From a checkpoint of a small transformer trained on Wikipedia.
Size: 3 heads of 64 (1 for keys and values), MLP 768 tanh GELU.
Architecture: no biases in attention or MLP, tied embeddings.
MLP neurons of a small language model. Each row is named by its layer, matrix (up: input weights) and neuron, and shows model dimensions 32-127. Each number is 128 + 32 x the weight over its row's rms, rounded and kept within 0 to 255.
After each neuron's rows, "fires in" lists the words (lower case) most often at its 100 highest values on Wikipedia text that the model never trained on; "fires after" lists the tokens most often just before its 100 highest values on Wikipedia text that the model never trained on. A number after a token or word is its count.

L10.up249 [197 109 171 120 122 166  59 122 134 132 113 113  96  98 144 117 104  82 109 135  46 164 130  86 121 156 119 117 158 127 132 110 136 126 148 109 160 122 120 126 183 113 147 102 177 152 194 173  90  92  91 151 161 119 118  86  52  94 117 176  89 154 149 120  65 114  93 151 117 129  81 201 133 153 115  96  73 111 114 126 148 126  86  94 150  91 116  88 109 176  95  94 149 148 184  89]
fires in: "first" 26, "second" 10, "final" 5, "gk" 4, "military" 4, "chevrolet" 4
fires after: " M" 19, " F" 12, "con" 11, " the" 9, " G" 5, " Ch" 5

L8.up205 [149 133 150 136 126 135  52 128  73 140 158 102 118 125 110  60 153 162 102 111  85 230 118 144 121 146  93 107 144 115  97  98 152 123 173 114 136 172 168 124 137 100 182 129  86  93 172 156  74 101  92 142 112 135 137 111 109 144  95 134 178 112 134 122 103 131 103 147  82 108 141 182 112 165 120  72 110 102  97 147 144 119 159 177 130 142 137  98 127 159 142 167  92  79 108 128]
fires in: "they" 23, "not" 17, "t" 7, "cannot" 6
fires after: " did" 17, " the" 16, "'" 9, "th" 8, " The" 6, " c" 6

L3.up349 [155 107 118 151 234 125 112 151 132 136 127 140 143 120 123 185 154 165 132 159 122 118 122  86  82 146  86 112  99  85 128 109 113 111 144 173 123  91 156 121 133  87  92 155  72 129 114 164 147  71  96 158 114 148  94 165 109  90 114 184 117 154 130 133  90  78 121 179 148 105 114 148 137 202 188  90 102 115 122 103  74 164 158  71 151 108 219 128  98 143 163  97 157 118  86 121]
fires in: "new" 41, "code" 12, "non" 11, "box" 4
fires after: " co" 22, " a" 17, " no" 13, " the" 10, " bo" 7

L5.up79 [110 151 109 177 126  80 165 120 188  87 133 104 106 134 123 103 190 146  99 141 145 139 114 122 132 156 150 130 107  99 114 129 160 150 139 128 205 129 126  42 213  76 137 114 118 106 113 140 135 109  75 153 124 113 153 146 100 110 180 138 157 135 112 130 117 123 163 162 137 127 156 107 133 142 158 123 187 114 185 100 111 112 170 180 134 112  99 124 106 125 141 153  92 185 136 127]
fires in: "song" 15, "non" 9, "novel" 8, "selected" 8, "songs" 6, "no" 6
fires after: "s" 21, " the" 18, "," 8, " was" 4, " a" 4, "T" 4

L5.up580 [158 117  75  67 103 123 149 105  93 147 133 117 110  91 135 137 142 115 142 156 135 184 142 124 131  71  88 124 155 125 127 147 134 143 154 102 168  67 120 140 163  70 109  89 153 105  84 137  66 111 107 167 126  93  93 125 101 118 103 102 113  73 169 163 134 177 121 156 104  92 131 116 155 170 102 127 167 140 124 100 123 132 104 143 151 204  90 162 144 168 212 182 159 154 122 146]
fires in: "s" 90
fires after: "'" 90

L5.up127 [122 162 116 162 120 176  75 147 171  87  86 143 117 137 117 139 114 141 125 130 119 174 142 144 132 191  68  57 140 140 128 150 151 104 171 126 151 133  97 109 183 184 108  44 177  97  80  87 174 113 101 124 146  47  80 173  77 101 174 149 114 120 171 143 131 136 133 116 116  80 118 124 167 195 132 111 123 147 129 149  84  82 126 140 132 136 120  75 149 152 155 167 132 195 124 173]
fires in: "of" 28, "there" 12, "elizabeth" 5, "navy" 5
fires after: " one" 26, " the" 16, " E" 7, "y" 6, "lect" 5, " N" 5

L10.up527 [ 80 106 170 160 115 162 163 108 173  95 125 181 106 138 111 133 146 180 173 166 134 156  99 146 127  56 165 126 159 107 126 144 151  95 183 161 134 112 200  90 152  63 162  93 145 137  88 141 144  93 138 107 169 117 119 119 121 118  43 138 119 122 129 124 135 163 116 136 104 207 143 108 162 115 153  83 148 119 130 176 105 105 176 121 101 147 113  79 143 138 107 111 116  60 139 163]
fires in: "it" 64, "method" 4
fires after: "." 33, "I" 6, " that" 6, "ho" 5, "s" 5, " of" 5

L3.up597 [ 71 172 109 127 120 150  98 110 110 152 147 150 123 171 153  91 163 164 179 119 103 126 160 157 128 149 114 124 212 130 198 140  66  81 101 159 188 147 142  85 146  94  92 132 133  91 149 148 162  83 115 129 113 191 147 116 121 133 132  58 147 123 180 136  72 159 116 122  93  86 129 148 151 126 128 143 124 117 115 119 161 133 146 159 140 197 134 108  99 111 148 143  93 142  88 152]
fires in: "first" 40, "second" 15, "music" 6
fires after: " the" 45, " an" 7, " a" 6, " The" 6

L11.up589 [134 166  99 143 126 178 140 161  98 115 122 156  80 113 146 119 119  86 153 132 153 133 145 142  96  68  86  71 200 104  62 130 134 185 142 126 110 124 126 142 146  66 148 132 145 149 138 149 193 119 129 114 109  98 136  96 109 119 139  83 149 107 149 137  75 157  92 117  74 147 168 163 105 118 107 153 131  95 120 132  93  89 123 103 160 169  86  38 166 144 113 107  85 102 119 147]
fires in: "it" 56, "which" 6, "windows" 5, "must" 4, "item" 4, "its" 4
fires after: "." 38, "," 11, " win" 9, "I" 4, "mu" 4, " the" 4

L8.up336 [136 112 157  96 180 153 113 145 146  92 122  90 142 136 165 139 174 123 123 163 167 181 157 103 133  71 110  47 119  96  66  86 144 111 146 151 174 129 181  40 113 124 118  67 139 112 142 158 147 163 147 124 131 149 119 110 123 141 147 132 153 196 159 118 103 151 106 130  87 156  92 137  81  93 207 147  94  99 173 144 147 134 129 108 123 157 154  59 156 161  78  88 121  87  72 173]
fires in: "these" 23, "such" 12, "few" 7, "two" 6, "professor" 6
fires after: " the" 24, "fe" 19, " The" 16, " who" 6, "w" 6, "s" 5

L17.up107 [168  91 131 108 140 135 118 112 102 133 158  92  86 131 155 138 207 193 120 131 108  93 217 121 124  81  65  75 182  99 142 124 138 157 158 132 164 197 139 209 143 111 134 156 113  99 104 147 175 109 166 151 124 187 109 146 164 130 119 115 115 136 155 125 119 143 101 131 152 108  91 165 140 106 107  92 189 125 106 118 152  65  56  78 126  99 105 165 109 152 100 153 138  89 167 156]
fires in: "the" 59, "football" 4
fires after: " in" 21, " to" 11, " of" 7, "–" 6, " for" 5, "s" 5

L3.up766 [120 138 129  81 133 142 151 145 132 106 126 117 159 126 157  80 155 168  90 166 145  65  91 108 111 113 153  93 140 141  75 137 136 134 150 172 108 127  98  92 104 109 139 126 166  94 120  76 132 143 105 144 153 179 126 130 107 185  96 147 149 113 126 176 132 132 158 169 172 145 117 133 158  83 124  49  96 135 131 214 126 113 140 109 140 163 140 114 174 189 178 122 173 133 150  92]
fires in: "of" 19, "none" 16, "british" 10, "novel" 8, "english" 4
fires after: " no" 30, " one" 19, " fa" 12, " the" 11, "vi" 5, " N" 4

L10.up642 [137 154 126  80 171  55 122 165 205 122 159 191 116 165 174  80 127 101 172 166 117 164 129 108  50  63 115  75 190 122  73 132  99 132 175 101 138 115 120 137 216 146 142 109 112 115 100 134 150 101 141 125 110 145 138 110 155  64 109 103 159 131 117 128 172 183 134 113 102 100 120 113  89 152 131 124  69  92 123 139 141 123 160 154 109 131 115  98  61 149 159  94 148 168 123 133]
fires in: "votes" 14, "railway" 11, "turnout" 9, "railroad" 9, "produced" 5, "season" 4
fires after: " Ra" 19, "ot" 14, " Ni" 10, "n" 9, "duc" 6, " Te" 5

L16.up753 [125 123 103  77 174 121 150 181 169 141 130 154  89 125 129 123 170 158 124 103 147 184 188 127 130  90  87 104 150  73 127 154 140 158 136 143 108 134 134 100 132 127 123  91 150  99 179 155 152 147 112 145 124 154 163  84 119 130  92  82 179 124 196 143 147 118  75 114 103 110 105 154 178  70 172  59  87 124 105 145 126 103 173  99 160 165 149 136 100 136 130 115  48  67 167 178]
fires in: "first" 12, "these" 11, "following" 7, "per" 7, "top" 7, "all" 7
fires after: " the" 34, " to" 9, " The" 7, "s" 7, " of" 5, " a" 4